config.toml
n_layer = 13
n_head = 6
head_dim = 32
activation = "swiglu"
rope_base = 4680.0
parallel_block = true
init_std_qkv = 0.0417
init_std_up = 0.0417
warmup_steps = 200
train_tokens = 96330000
dataset = "wikipedia_en"
MLP neurons of a small language model. Each row is named by its layer, matrix (gate and up: input weights) and neuron, and shows model dimensions 48-143. Each number is 50 + 10 x the weight over its row's rms, rounded and kept within 0 to 99. A neuron's up and down rows have the sign that makes its largest values positive.
After each neuron's rows, "fires after" lists the tokens most often just before its 100 highest values on Wikipedia text that the model never trained on.

L5.gate265:40 39 64 52 62 49 50 48 43 31 27 33 47 65 54 42 40 39 61 50 44 60 48 42 57 59 39 54 38 52 50 59 46 55 65 43 59 55 56 59 63 34 55 32 66 57 55 50 61 37 42 64 37 56 60 50 37 57 63 38 46 50 40 34 51 59 70 71 40 29 56 38 68 34 54 51 45 47 51 51 49 64 39 51 54 43 55 43 55 32 51 48 66 61 45 54
L5.up265:42 35 51 63 45 55 72 29 56 43 60 34 44 57 68 59 45 48 38 57 45 42 44 54 45 36 58 52 44 59 54 49 40 66 52 50 43 61 39 51 49 54 49 45 29 57 54 52 33 45 40 64 55 52 65 48 36 59 51 64 52 56 40 41 65 41 62 65 46 53 40 39 61 45 45 37 49 33 50 53 51 59 35 50 32 49 38 50 41 36 51 54 83 55 59 53
fires after: "b", "le", " Le", " B", "se", " re"

L6.gate255:67 67 56 49 59 53 64 58 35 48 47 50 44 61 50 45 64 39 62 46 45 53 39 48 38 44 58 54 60 53 68 57 42 47 42 66 54 55 62 69 41 47 37 53 61 50 54 47 46 29 46 47 57 39 52 48 39 45 51 56 45 55 37 48 69 52 53 45 58 54 42 51 55 44 46 44 45 64 69 63 55 43 43 76 50 55 60 41 67 34 53 39 41 67 43 30
L6.up255:61 54 37 52 54 57 61 51 52 69 38 48 54 52 59 46 58 30 43 31 45 42 57 59 66 22 51 53 57 48 58 35 57 38 43 59 62 62 43 63 53 57 32 61 38 42 47 53 61 48 38 85 54 39 44 35 53 52 54 61 45 50 37 52 50 47 42 36 69 51 50 43 35 37 44 45 44 49 60 58 44 55 31 62 59 62 39 43 62 49 45 42 55 59 62 50
fires after: " bl", " Bl", " l", " sl", " h", " L"

L5.gate73:63 48 51 32 57 39 70 74 52 22 65 35 55 44 51 47 55 55 66 49 61 51 55 56 51 55 60 45 49 53 64 42 39 53 50 51 52 51 50 52 51 42 35 61 41 43 59 49 56 45 71 43 41 65 47 61 56 53 56 60 45 49 47 49 37 45 41 56 60 55 56 40 36 61 73 51 45 42 54 48 50 58 37 50 49 48 44 61 51 48 44 51 51 60 57 55
L5.up73:53 37 54 52 62 47 44 48 37 53 53 64 58 43 39 44 61 40 58 47 45 38 48 51 45 50 66 39 51 53 62 49 44 44 49 52 43 46 45 37 33 61 50 40 66 32 15 50 33 49 56 35 32 48 64 49 55 52 47 71 47 49 30 41 60 61 40 48 41 56 51 36 30 42 53 50 50 62 43 41 69 49 33 60 54 55 51 56 51 52 58 37 55 45 56 39
fires after: " f", " F", " K", " J", " ", " Y"

L2.gate61:48 55 45 64 56 42 50 44 39 47 57 67 28 50 59 65 51 36 52 48 47 53 46 40 58 53 29 55 50 43 52 41 57 54 50 50 44 40 60 43 66 32 49 50 56 52 57 54 65 70 40 60 51 40 52 49 45 59 58 58 46 42 46 59 34 44 50 30 41 55 44 54 50 59 48 53 57 63 32 50 63 53 55 60 51 46 50 40 59 51 55 52 52 55 54 41
L2.up61:49 42 35 58 56 60 41 43 33 46 74 58 43 54 65 55 61 50 50 50 36 52 35 51 62 47 24 66 46 52 42 62 75 50 46 49 72 43 57 46 50 19 64 28 64 54 58 44 55 58 46 56 63 53 47 62 52 55 45 44 41 27 64 47 38 56 55 34 58 37 48 56 51 46 49 48 35 51 54 40 64 65 63 44 46 58 51 51 50 67 55 52 59 50 54 45
fires after: " \"", "\n", "°", ".", " S", "″"

L5.gate74:74 46 40 30 65 58 43 53 52 50 43 38 62 59 54 39 56 58 46 33 50 53 51 53 58 42 56 50 42 63 49 40 49 46 33 32 56 42 48 51 50 60 61 54 50 73 52 63 55 29 73 44 47 54 44 51 52 54 61 59 50 51 34 40 63 48 44 63 29 47 53 47 47 26 44 55 48 55 38 47 41 52 51 60 64 55 58 41 61 59 59 57 44 51 56 58
L5.up74:53 58 35 66 57 56 36 33 64 46 30 52 49 36 45 58 43 55 46 40 51 47 39 63 67 28 36 56 51 55 54 39 66 19 52 50 55 61 43 48 44 47 53 55 51 57 39 50 58 28 52 49 52 58 36 52 54 47 57 63 59 51 33 47 42 36 49 58 69 42 38 64 46 12 36 62 43 37 50 66 58 53 67 44 41 66 50 40 54 52 44 53 65 35 70 48
fires after: " l", " L", "L", " m", " bl"

L6.gate386:54 35 39 57 46 45 56 40 48 57 56 58 37 61 48 57 53 52 61 52 53 56 30 34 51 50 56 47 55 67 43 44 36 47 40 55 41 66 24 44 32 51 45 53 29 70 38 38 49 67 60 60 56 35 62 37 48 37 36 56 50 50 48 67 43 52 51 49 42 59 48 53 46 47 34 48 62 70 58 40 43 48 53 47 47 52 59 44 46 38 59 43 59 60 49 48
L6.up386:65 59 56 42 54 62 54 47 48 54 55 43 46 67 52 47 44 53 48 61 52 61 47 43 46 50 54 28 38 55 53 49 47 57 47 61 54 48 51 40 30 47 60 58 41 48 51 53 50 56 61 64 46 48 51 51 47 40 52 55 52 22 62 58 42 42 54 43 40 48 59 65 59 50 27 51 56 54 34 62 54 39 35 53 48 60 51 51 36 40 56 68 46 51 57 47
fires after: " d", "d", "w", " W", " =", "\n"

L8.gate98:49 42 44 43 59 37 41 57 63 48 63 52 57 47 47 59 46 48 51 50 43 57 50 50 49 56 55 40 56 57 59 43 46 50 42 60 60 48 51 59 33 54 33 65 48 45 64 71 61 39 47 57 43 37 68 59 43 68 31 52 41 48 50 41 54 57 63 48 55 51 23 51 47 40 37 61 56 49 40 48 50 43 52 60 67 38 46 65 47 48 61 57 60 73 45 59
L8.up98:45 37 43 53 61 58 44 43 76 49 56 44 37 44 53 44 51 56 46 51 49 43 50 59 44 60 66 44 38 49 40 60 39 53 44 59 59 24 53 40 37 42 40 61 62 55 45 39 58 75 58 59 46 66 49 54 47 51 54 61 48 42 53 69 50 63 49 67 49 55 40 50 53 49 70 64 55 55 50 50 51 39 58 35 48 45 54 47 41 56 57 28 38 64 49 38
fires after: " S", " g", " s", " K", "C", " h"

L5.gate10:49 58 42 26 70 40 46 56 41 49 65 51 51 40 48 51 49 58 69 40 61 36 36 48 71 61 63 58 62 58 42 42 65 41 48 37 42 57 52 40 53 45 54 61 44 54 49 51 36 43 56 46 59 67 42 45 34 53 52 64 36 44 49 45 63 42 48 47 53 50 57 40 58 37 77 69 43 61 73 50 52 53 54 61 64 65 48 21 57 63 42 48 46 62 60 39
L5.up10:39 36 58 48 41 48 40 59 44 49 55 34 48 38 64 69 60 44 42 37 51 56 51 47 52 33 54 40 71 31 48 46 52 59 45 52 63 39 54 48 59 53 48 54 54 47 53 51 70 40 44 56 34 55 65 41 65 70 44 36 51 60 51 42 36 61 42 39 65 37 46 66 31 34 56 56 54 63 45 30 61 57 67 57 71 37 39 79 56 32 44 49 51 55 63 40
fires after: " J", " f", " S", " sp"

L5.gate326:37 43 48 55 52 36 56 51 32 38 37 40 45 58 58 50 43 39 52 57 53 53 47 50 77 56 48 47 55 53 52 54 46 63 61 48 39 34 57 60 60 39 49 43 55 56 41 45 61 53 60 61 49 56 73 53 56 33 41 33 44 39 54 48 57 63 54 45 65 53 35 47 57 45 47 54 49 50 60 48 53 57 68 43 53 74 49 58 60 51 44 69 66 43 46 64
L5.up326:39 35 53 54 41 34 40 58 42 75 56 65 42 52 67 51 33 44 54 45 61 51 46 50 44 49 53 40 68 74 52 47 53 56 49 41 52 49 52 51 42 69 37 39 62 45 44 51 54 55 45 42 36 31 54 45 60 41 56 51 50 42 46 30 46 50 41 46 44 31 45 45 51 55 54 61 53 45 40 64 58 29 52 22 53 22 44 43 47 37 45 69 71 35 57 51
fires after: "b", " B", " C", " T", " c"

L5.gate372:52 55 56 70 60 49 42 57 73 51 50 60 43 44 49 56 63 59 62 45 49 44 40 27 46 43 48 51 47 33 45 45 41 43 61 56 54 47 53 46 31 51 34 56 44 60 43 64 52 56 73 56 49 48 34 66 49 54 48 47 51 48 69 53 51 51 67 15 56 54 30 51 41 41 56 52 38 50 39 58 54 46 65 42 49 59 27 47 45 38 53 49 52 68 61 53
L5.up372:51 48 61 54 52 54 52 47 53 64 37 72 53 40 53 64 51 45 55 51 50 57 35 37 48 49 67 47 58 47 54 47 45 64 46 38 41 60 21 63 57 42 52 56 41 51 48 57 44 66 39 47 51 63 44 56 47 36 40 67 36 55 50 51 42 50 43 58 41 43 59 62 54 42 42 48 44 33 24 63 61 36 53 55 42 36 34 60 45 81 54 55 46 57 55 64
fires after: " M", " m", " D", " R", "M", "ummer"

L8.gate492:61 55 48 46 53 55 46 58 46 54 70 48 69 54 45 49 61 37 21 76 49 44 53 36 42 71 46 48 48 46 42 58 26 51 39 49 54 48 50 63 54 61 46 61 43 73 38 42 50 58 46 52 52 41 59 52 59 64 42 58 53 46 40 37 68 54 36 55 61 45 49 32 47 60 41 59 55 41 43 47 58 51 58 49 59 53 57 59 62 61 37 58 54 62 56 66
L8.up492:58 62 47 41 45 54 64 67 43 53 63 55 43 67 48 55 43 39 55 41 49 50 49 62 52 45 39 40 59 51 55 42 56 52 51 39 34 42 61 42 53 48 59 30 53 47 53 38 51 46 48 43 39 41 45 49 69 64 49 34 53 45 42 63 58 50 41 48 41 68 52 46 56 29 45 31 60 45 67 39 50 64 54 46 68 51 55 36 55 46 57 79 52 33 58 58
fires after: " ", "2", "3", " t", "1"

L5.gate347:56 28 50 46 37 59 40 62 50 38 60 43 66 43 40 58 39 61 47 46 42 52 51 70 50 31 53 51 70 48 46 66 61 42 57 36 37 43 57 62 50 34 45 48 38 50 39 50 41 67 58 51 45 56 44 46 41 82 53 43 43 49 49 54 51 59 62 52 66 46 50 49 50 50 61 48 56 59 42 40 56 61 52 37 25 54 51 52 25 60 47 45 22 41 51 47
L5.up347:41 46 50 51 53 49 63 62 63 30 52 39 62 49 50 44 49 49 59 50 40 45 57 52 62 58 66 38 60 39 70 53 52 78 56 37 52 51 59 60 49 66 58 52 57 48 47 39 46 68 43 57 46 57 48 52 40 39 50 52 30 40 53 46 52 58 60 68 70 59 70 35 69 49 51 42 63 62 37 55 68 63 37 66 41 57 66 63 43 38 54 46 33 49 51 64
fires after: " F", " C", " c", "c", "f"

L2.gate261:47 43 36 38 42 62 56 42 52 27 36 49 49 37 49 56 49 43 40 61 40 54 61 57 53 56 37 46 44 41 53 44 59 58 53 61 56 44 47 58 52 45 59 43 47 53 52 34 64 51 43 52 57 57 59 62 59 33 68 52 49 51 52 51 41 54 62 46 72 49 38 54 50 33 53 62 61 53 40 48 54 61 53 46 73 56 48 58 56 55 51 24 46 62 54 38
L2.up261:52 36 40 65 54 58 38 42 50 28 54 47 44 31 45 53 47 65 42 64 40 60 66 57 53 63 50 42 37 43 48 60 56 59 52 55 50 44 57 58 63 55 47 43 47 54 60 44 57 69 36 51 48 56 47 56 43 47 29 54 44 46 41 51 57 54 57 46 46 44 39 45 35 61 74 27 54 47 32 47 63 54 64 45 55 46 65 60 59 53 63 32 37 56 43 33
fires after: "\n", "er", "w", " U", "°", " W"

L10.gate127:81 45 44 54 53 42 49 48 49 53 51 41 23 51 36 59 40 52 48 46 57 56 54 51 50 52 37 29 50 51 22 55 55 33 42 57 44 52 44 53 60 59 49 44 53 57 47 61 52 55 66 69 68 57 43 61 59 40 42 34 50 50 55 61 61 33 52 49 64 40 43 46 48 46 74 49 48 51 53 48 34 55 51 40 58 53 51 44 50 64 61 45 49 54 33 56
L10.up127:49 52 55 68 64 60 47 48 55 44 42 47 69 42 42 57 47 45 60 48 63 50 55 64 48 52 69 51 65 61 66 47 52 63 69 40 63 57 52 57 47 54 55 49 36 67 48 57 38 58 46 60 49 49 48 53 43 71 43 58 45 58 62 48 54 52 38 64 64 36 63 46 58 51 55 47 46 63 31 39 41 42 40 45 50 55 45 60 56 51 57 37 51 52 55 49
fires after: " R", " I", "k", " S"

L5.gate330:43 40 33 52 50 52 46 46 55 35 48 14 34 46 44 50 45 48 72 75 59 41 61 33 56 68 52 56 54 35 44 49 56 40 53 53 54 37 62 27 50 59 43 38 45 66 50 45 53 41 51 56 51 33 57 46 55 58 64 45 46 45 58 45 39 53 43 66 56 49 74 61 39 33 50 33 52 42 63 38 59 51 56 48 60 51 61 51 48 29 46 49 53 49 49 53
L5.up330:44 46 43 47 47 45 40 58 53 29 47 26 45 42 46 56 41 45 64 63 68 53 58 30 43 65 61 59 48 32 47 44 62 44 62 51 52 55 55 38 57 43 45 59 45 52 45 35 41 47 57 59 52 36 43 47 46 61 59 43 56 52 59 61 55 40 37 48 67 49 55 51 31 23 62 46 54 55 66 37 52 64 63 36 58 41 51 57 50 22 53 61 53 50 54 41
fires after: " M", " F", " m", " B", "l"

L7.gate492:51 66 52 40 62 59 35 57 46 34 76 36 42 65 42 41 56 51 67 52 43 45 50 40 65 62 46 27 33 56 48 61 47 47 41 55 37 49 62 51 61 58 27 60 53 46 63 58 29 55 62 35 47 56 44 30 44 24 53 44 48 44 38 55 52 24 39 52 51 48 43 36 60 42 67 51 51 57 52 47 36 26 47 53 44 60 59 53 48 47 60 56 49 51 63 54
L7.up492:52 41 28 72 43 49 65 41 46 60 56 52 50 54 52 56 76 39 39 45 50 50 38 66 51 46 30 38 49 33 59 61 61 54 69 55 49 44 40 45 48 41 69 56 52 55 37 59 50 51 60 66 46 38 54 62 59 61 34 42 61 56 41 53 69 48 44 47 53 42 66 44 57 39 59 53 51 37 44 46 63 49 59 59 60 35 33 46 51 57 51 42 64 50 34 46
fires after: ".", ".\""

L5.gate339:62 57 45 48 42 52 64 60 34 59 60 48 37 33 51 42 54 60 46 56 46 47 50 47 44 50 36 46 44 53 51 35 65 57 31 57 46 29 57 27 38 38 46 58 51 47 63 51 52 57 47 50 61 61 41 35 52 48 45 52 50 20 48 41 72 54 42 52 47 27 68 45 53 36 41 53 51 68 44 47 51 75 50 60 58 48 48 36 47 51 54 54 54 55 59 42
L5.up339:43 43 50 42 39 52 48 53 48 39 39 66 48 67 56 51 46 49 35 56 49 41 43 46 44 52 59 44 52 70 48 62 29 38 67 56 36 41 55 56 58 48 48 45 63 39 55 49 59 49 53 56 59 48 52 52 55 46 49 44 69 51 53 33 59 74 52 50 51 42 50 54 69 62 53 48 59 39 50 46 38 48 55 85 63 53 47 50 45 46 54 61 58 66 64 38
fires after: " B", "A", "b", "B", "S"

L6.gate354:64 38 50 44 53 57 61 47 56 39 57 48 49 64 53 61 64 47 43 41 49 32 37 63 46 43 57 35 36 34 54 27 59 48 58 60 58 40 49 55 35 37 36 52 58 54 45 55 53 65 65 61 36 58 54 58 56 60 41 48 45 47 53 41 51 47 63 56 47 50 56 45 56 44 67 52 56 64 60 40 64 51 51 22 51 57 40 35 48 53 55 42 53 49 57 55
L6.up354:44 54 51 51 51 67 57 58 63 55 56 54 35 41 54 43 56 42 52 39 44 37 49 42 41 62 58 58 38 52 58 42 47 63 65 46 45 46 52 59 49 39 44 67 65 38 70 62 47 55 60 73 48 40 51 55 47 50 36 61 49 62 50 60 57 50 49 50 46 52 49 46 38 53 61 57 58 58 51 51 63 53 43 38 59 55 58 54 54 70 77 45 49 52 55 62
fires after: "A", "M", " J", " M", "E"

L10.gate465:74 62 51 64 54 50 42 73 42 39 48 45 45 61 46 56 64 53 52 52 49 61 62 60 44 51 54 53 41 42 47 64 57 47 44 36 49 43 47 60 59 40 54 36 39 55 58 69 42 34 62 64 47 47 46 38 44 55 44 81 61 58 42 44 64 59 35 54 53 50 56 50 44 34 37 53 50 32 51 64 69 39 58 57 46 50 61 53 54 53 50 52 53 53 48 52
L10.up465:45 64 48 59 48 39 70 62 51 44 43 40 52 70 47 49 54 55 36 48 61 65 61 61 57 38 55 34 62 43 57 59 45 38 46 70 44 53 45 41 44 45 50 49 43 50 54 49 37 41 50 51 62 60 63 31 67 60 47 54 56 45 39 71 53 35 44 60 33 65 46 43 43 57 44 50 56 48 45 49 41 54 76 38 53 48 62 69 58 51 58 51 46 63 37 52
fires after: " ", "\n", ".", " (", "1"

L6.gate140:43 61 44 50 35 60 52 53 33 48 48 49 38 49 28 63 49 55 53 59 43 55 64 43 54 44 63 55 39 48 42 41 35 34 49 53 69 38 46 47 62 42 37 41 63 51 47 52 58 57 60 52 56 46 43 53 59 57 53 50 54 39 36 47 36 77 44 49 54 43 43 65 30 58 56 62 34 40 51 28 51 50 41 44 40 35 49 40 48 48 42 39 49 56 51 50
L6.up140:59 46 57 58 49 67 55 41 45 59 45 58 57 38 48 58 57 45 49 47 49 65 48 71 66 55 49 64 47 51 48 55 48 59 52 44 33 65 60 59 51 44 47 39 55 48 52 45 44 50 46 60 52 68 37 54 59 74 35 38 50 41 60 58 43 40 45 57 65 45 59 32 57 47 49 66 61 60 65 33 35 63 57 35 41 58 49 46 34 50 61 58 46 70 45 62
fires after: " L", " ch", " R", " S", " s", "ch"

L7.gate51:64 38 45 54 52 36 55 40 51 52 47 32 35 46 54 46 66 46 47 41 38 50 55 58 58 51 59 66 47 55 48 48 39 62 68 40 47 41 60 61 64 57 58 40 47 60 49 37 54 58 50 52 44 47 61 61 42 67 37 61 32 49 45 48 51 55 68 48 54 47 54 59 47 57 50 55 64 35 38 61 41 41 47 41 38 52 60 43 47 52 44 50 49 33 55 53
L7.up51:48 54 49 35 50 27 40 52 42 37 48 47 55 26 34 50 50 47 47 39 61 60 39 42 41 69 52 62 36 60 34 49 44 51 65 61 51 65 59 52 32 50 38 45 60 54 43 30 44 49 58 51 41 55 50 45 42 46 39 46 47 38 55 44 56 26 39 54 44 56 46 65 50 62 60 48 40 42 45 42 42 46 69 68 55 57 40 53 55 36 52 49 61 71 55 39
fires after: " P", " H", " R", " G", "G", " O"

L7.gate499:60 57 38 58 51 34 54 41 59 53 38 34 48 39 46 54 46 37 63 60 49 55 33 51 64 40 53 28 33 37 50 48 48 62 54 74 54 30 53 32 60 72 41 67 54 55 51 56 32 58 52 48 47 51 50 43 63 64 47 47 48 72 56 31 64 46 62 57 64 38 61 54 51 56 54 51 53 40 54 55 69 37 45 43 40 19 54 47 58 45 67 62 61 62 51 41
L7.up499:30 60 67 61 42 53 37 53 46 35 65 57 30 51 63 48 71 34 54 34 44 53 52 34 65 58 55 63 46 37 39 60 46 53 53 64 62 48 73 60 60 40 44 48 57 43 33 45 34 55 44 34 61 57 53 61 49 48 55 40 40 62 49 45 56 45 64 37 60 66 54 22 54 48 56 50 74 43 58 41 46 54 33 42 56 51 45 55 54 49 63 42 47 56 66 46
fires after: " m", "em", " M", " em", " in", " p"

L7.gate130:56 47 42 63 62 60 30 53 53 49 61 63 40 57 36 60 46 51 47 36 41 61 45 36 50 68 57 43 57 56 58 43 56 51 32 51 63 59 49 45 50 55 44 38 62 51 50 63 66 55 62 67 59 37 63 44 51 39 54 54 50 51 73 57 50 57 36 69 50 61 31 53 58 74 41 44 36 52 42 65 61 52 66 45 65 38 43 37 59 34 41 43 43 51 53 48
L7.up130:43 51 48 53 44 46 40 48 54 40 48 41 43 33 50 59 50 42 39 56 66 58 42 45 49 28 40 43 63 52 44 37 45 45 45 59 53 51 42 40 53 27 57 36 42 42 48 64 26 52 51 55 59 52 67 58 68 57 46 43 41 51 50 51 49 39 49 45 47 37 48 68 58 46 54 37 16 63 67 35 42 40 59 37 39 33 34 51 64 35 36 40 37 46 48 60
fires after: " M", " V", " d", " P", " v", " S"

L8.gate200:52 50 59 57 49 68 57 39 53 61 41 34 51 56 44 63 37 54 44 47 36 55 34 65 58 61 52 48 48 66 52 48 43 57 41 50 54 45 58 47 53 33 50 48 37 54 49 73 62 55 53 66 49 46 62 73 28 39 39 58 62 51 55 58 29 43 41 38 31 40 46 69 34 58 59 57 51 53 43 69 59 46 39 31 56 46 59 60 33 46 51 58 61 49 50 59
L8.up200:47 44 60 44 59 41 45 54 48 52 48 45 34 66 35 57 71 67 51 44 48 55 50 41 46 54 50 48 41 48 34 49 56 54 28 63 51 41 57 50 46 67 50 49 52 77 54 49 62 45 55 50 42 41 61 58 52 36 43 62 66 44 48 49 62 39 57 41 58 33 37 43 60 45 29 54 50 40 50 55 39 27 38 39 37 68 51 36 51 55 48 68 62 56 41 64
fires after: "\n", " D", " d", " inv", " University"

L5.gate97:58 46 50 43 59 36 35 37 49 28 55 52 50 35 36 47 34 43 29 59 34 53 40 53 52 50 67 44 40 53 55 55 48 44 48 60 79 41 41 59 35 44 39 45 34 48 55 64 63 46 58 37 55 46 50 49 28 53 62 61 56 43 60 46 49 58 61 52 52 56 41 60 47 43 65 43 52 48 61 66 42 44 56 50 43 50 58 53 48 42 61 66 46 62 61 58
L5.up97:52 37 53 37 48 45 43 62 38 54 49 42 48 45 43 57 48 59 41 37 41 65 37 48 32 41 40 44 55 53 51 66 46 52 43 74 53 50 63 59 57 24 51 56 43 37 57 46 52 47 23 42 47 46 50 53 53 41 60 39 30 37 49 63 37 53 50 57 59 39 32 70 35 45 71 67 65 46 56 50 49 33 75 59 61 62 53 46 37 31 56 66 54 63 43 47
fires after: " s", " S", "S", "s", " r", "es"

L5.gate233:46 53 44 41 58 51 52 60 31 40 48 33 45 51 45 50 31 49 58 51 55 64 29 48 36 69 54 54 48 39 60 58 40 48 46 64 55 26 57 49 41 58 49 45 48 56 47 58 63 57 53 40 73 46 43 68 59 56 39 52 48 54 42 39 55 59 39 60 62 61 36 44 71 42 60 54 53 49 49 58 65 50 35 40 50 47 35 35 42 54 45 57 52 37 55 78
L5.up233:51 47 51 62 53 53 53 45 40 25 64 55 37 25 49 48 59 51 65 51 41 46 48 46 52 65 51 45 50 41 65 54 46 54 53 58 45 58 60 62 63 42 55 42 34 45 39 38 40 46 51 50 57 49 43 53 36 66 68 58 49 43 33 43 60 40 46 44 39 43 47 42 55 46 54 56 42 48 62 49 31 33 66 49 54 49 65 51 49 49 52 36 54 53 42 23
fires after: " B", "b", " F", " f", "u", "ai"

L6.gate301:44 40 44 52 38 30 53 48 34 48 58 48 34 70 64 48 22 39 65 53 49 30 30 60 52 58 54 39 47 46 44 55 48 60 51 45 51 22 71 35 46 53 54 44 47 50 73 55 49 49 45 64 58 45 58 57 39 40 52 43 39 60 51 39 59 45 57 63 56 36 46 49 60 45 45 53 35 47 41 55 41 60 32 49 51 55 37 56 48 22 50 41 53 45 71 44
L6.up301:38 58 50 55 49 25 48 40 39 49 51 53 39 67 65 46 55 39 40 33 41 29 54 33 47 33 68 46 65 56 46 53 32 56 62 54 55 65 40 49 37 38 31 47 70 52 49 33 40 43 60 43 40 46 59 54 33 53 41 67 53 34 44 59 72 57 44 54 43 37 62 36 46 49 60 32 55 40 44 55 48 62 49 44 52 55 60 62 55 61 42 35 46 44 61 59
fires after: " B", "b", " b", "B", " O"

L5.gate121:57 63 58 41 52 43 49 45 39 41 55 49 60 65 59 59 51 58 66 39 46 46 39 45 59 45 55 50 33 58 52 46 37 52 50 44 66 42 69 59 47 58 48 44 44 56 53 43 66 45 51 46 50 50 51 56 41 49 53 39 59 42 40 43 48 44 55 67 37 73 55 42 56 37 41 43 39 44 58 41 26 56 48 67 58 39 48 62 72 51 60 45 61 49 55 41
L5.up121:44 47 44 58 36 40 27 40 40 30 41 27 43 47 58 59 40 48 67 55 49 39 60 50 48 53 50 39 53 54 62 48 46 60 36 58 46 71 62 58 48 34 35 49 39 47 65 58 62 57 46 49 48 48 32 39 44 41 60 44 47 39 54 42 80 46 45 63 56 47 40 31 62 36 51 40 52 48 55 36 62 54 58 52 46 54 42 49 62 47 51 34 60 57 69 59
fires after: " B", " b", " L", "le", "b"

L6.gate178:63 48 45 82 46 48 60 50 56 60 49 51 66 40 45 58 53 63 47 62 36 56 43 57 41 52 40 60 61 31 55 69 40 37 45 40 56 49 52 71 41 49 44 47 50 52 39 51 36 64 41 50 44 28 44 48 36 58 55 53 37 48 60 37 61 55 52 52 59 39 50 56 35 44 57 43 57 51 48 31 52 54 36 48 59 30 46 51 51 45 53 58 42 65 58 45
L6.up178:55 70 62 41 59 49 51 44 47 50 48 48 62 51 53 57 23 60 54 53 55 56 49 45 61 55 58 41 59 62 49 60 52 47 53 64 52 46 53 47 36 51 51 53 25 45 58 53 53 69 45 66 49 31 80 38 42 35 54 40 53 47 34 51 60 65 64 54 58 55 40 51 26 62 36 50 49 66 49 53 67 51 50 53 56 56 47 53 57 50 33 49 47 51 49 58
fires after: " c", "c", " C", " v", " inc", "enc"

L10.gate316:38 55 53 52 41 50 54 41 40 32 37 60 26 45 56 37 58 41 48 61 62 60 58 61 64 39 46 72 58 42 68 49 37 44 55 48 35 36 56 48 30 55 28 38 54 41 42 36 48 63 43 30 38 43 54 56 56 55 42 60 49 39 61 38 47 39 42 39 44 69 52 32 45 46 54 50 54 67 54 49 55 59 32 45 36 59 62 53 52 61 77 34 56 43 41 39
L10.up316:36 57 70 43 50 47 58 59 46 37 56 43 46 63 48 45 47 53 48 49 37 30 44 62 51 43 48 46 52 40 38 64 65 45 48 55 65 46 44 47 34 55 34 42 40 64 49 40 55 32 66 47 57 54 59 63 26 47 46 49 57 52 45 47 51 47 54 33 51 72 32 58 35 42 60 63 40 54 57 64 76 55 45 53 33 61 51 52 34 58 52 35 56 32 61 54
fires after: "y", "-", " K", "G", " c", "B"

L6.gate410:70 70 56 52 48 45 29 62 47 66 47 64 46 74 57 43 44 43 40 57 52 49 29 48 60 45 52 29 59 52 57 35 44 40 45 63 55 39 64 42 51 46 19 58 59 39 40 48 42 52 43 52 49 27 56 56 53 48 37 43 51 46 56 68 61 51 48 41 38 38 53 39 40 51 42 64 40 55 28 66 56 58 34 53 46 35 38 33 45 61 59 53 56 64 43 54
L6.up410:50 66 65 50 47 47 55 48 34 49 34 59 40 39 44 48 53 47 55 52 46 59 49 37 46 60 42 38 48 44 36 42 33 57 38 74 64 48 56 44 59 61 62 40 55 50 36 52 25 52 56 44 78 46 42 60 66 56 40 41 44 46 50 48 59 46 43 49 45 43 53 39 48 54 63 42 48 79 50 49 53 54 45 55 63 34 64 59 70 47 38 64 67 27 53 63
fires after: " M", " m", " O", "in", " P", "P"

L5.gate343:58 51 47 35 34 50 60 64 46 45 60 54 31 56 48 43 64 45 33 52 40 59 44 52 57 51 57 47 41 40 63 49 69 42 57 61 50 26 54 68 51 53 55 46 44 47 42 45 53 56 58 40 49 40 49 75 54 46 50 61 55 47 64 75 67 45 39 65 65 42 51 41 45 46 57 41 57 53 48 55 62 54 61 50 47 43 61 59 58 34 62 36 35 69 62 48
L5.up343:51 57 59 33 39 56 42 53 48 43 50 54 70 46 45 52 78 48 54 62 44 41 43 63 51 48 32 18 64 63 40 46 43 53 44 35 48 52 36 42 49 50 53 51 52 49 55 31 50 47 51 57 45 40 48 66 45 39 58 53 72 43 34 35 69 66 40 57 50 64 41 48 45 55 48 44 52 44 48 46 57 33 52 64 55 50 67 52 49 54 34 54 59 43 27 39
fires after: "A", " s", " S", "S", " b"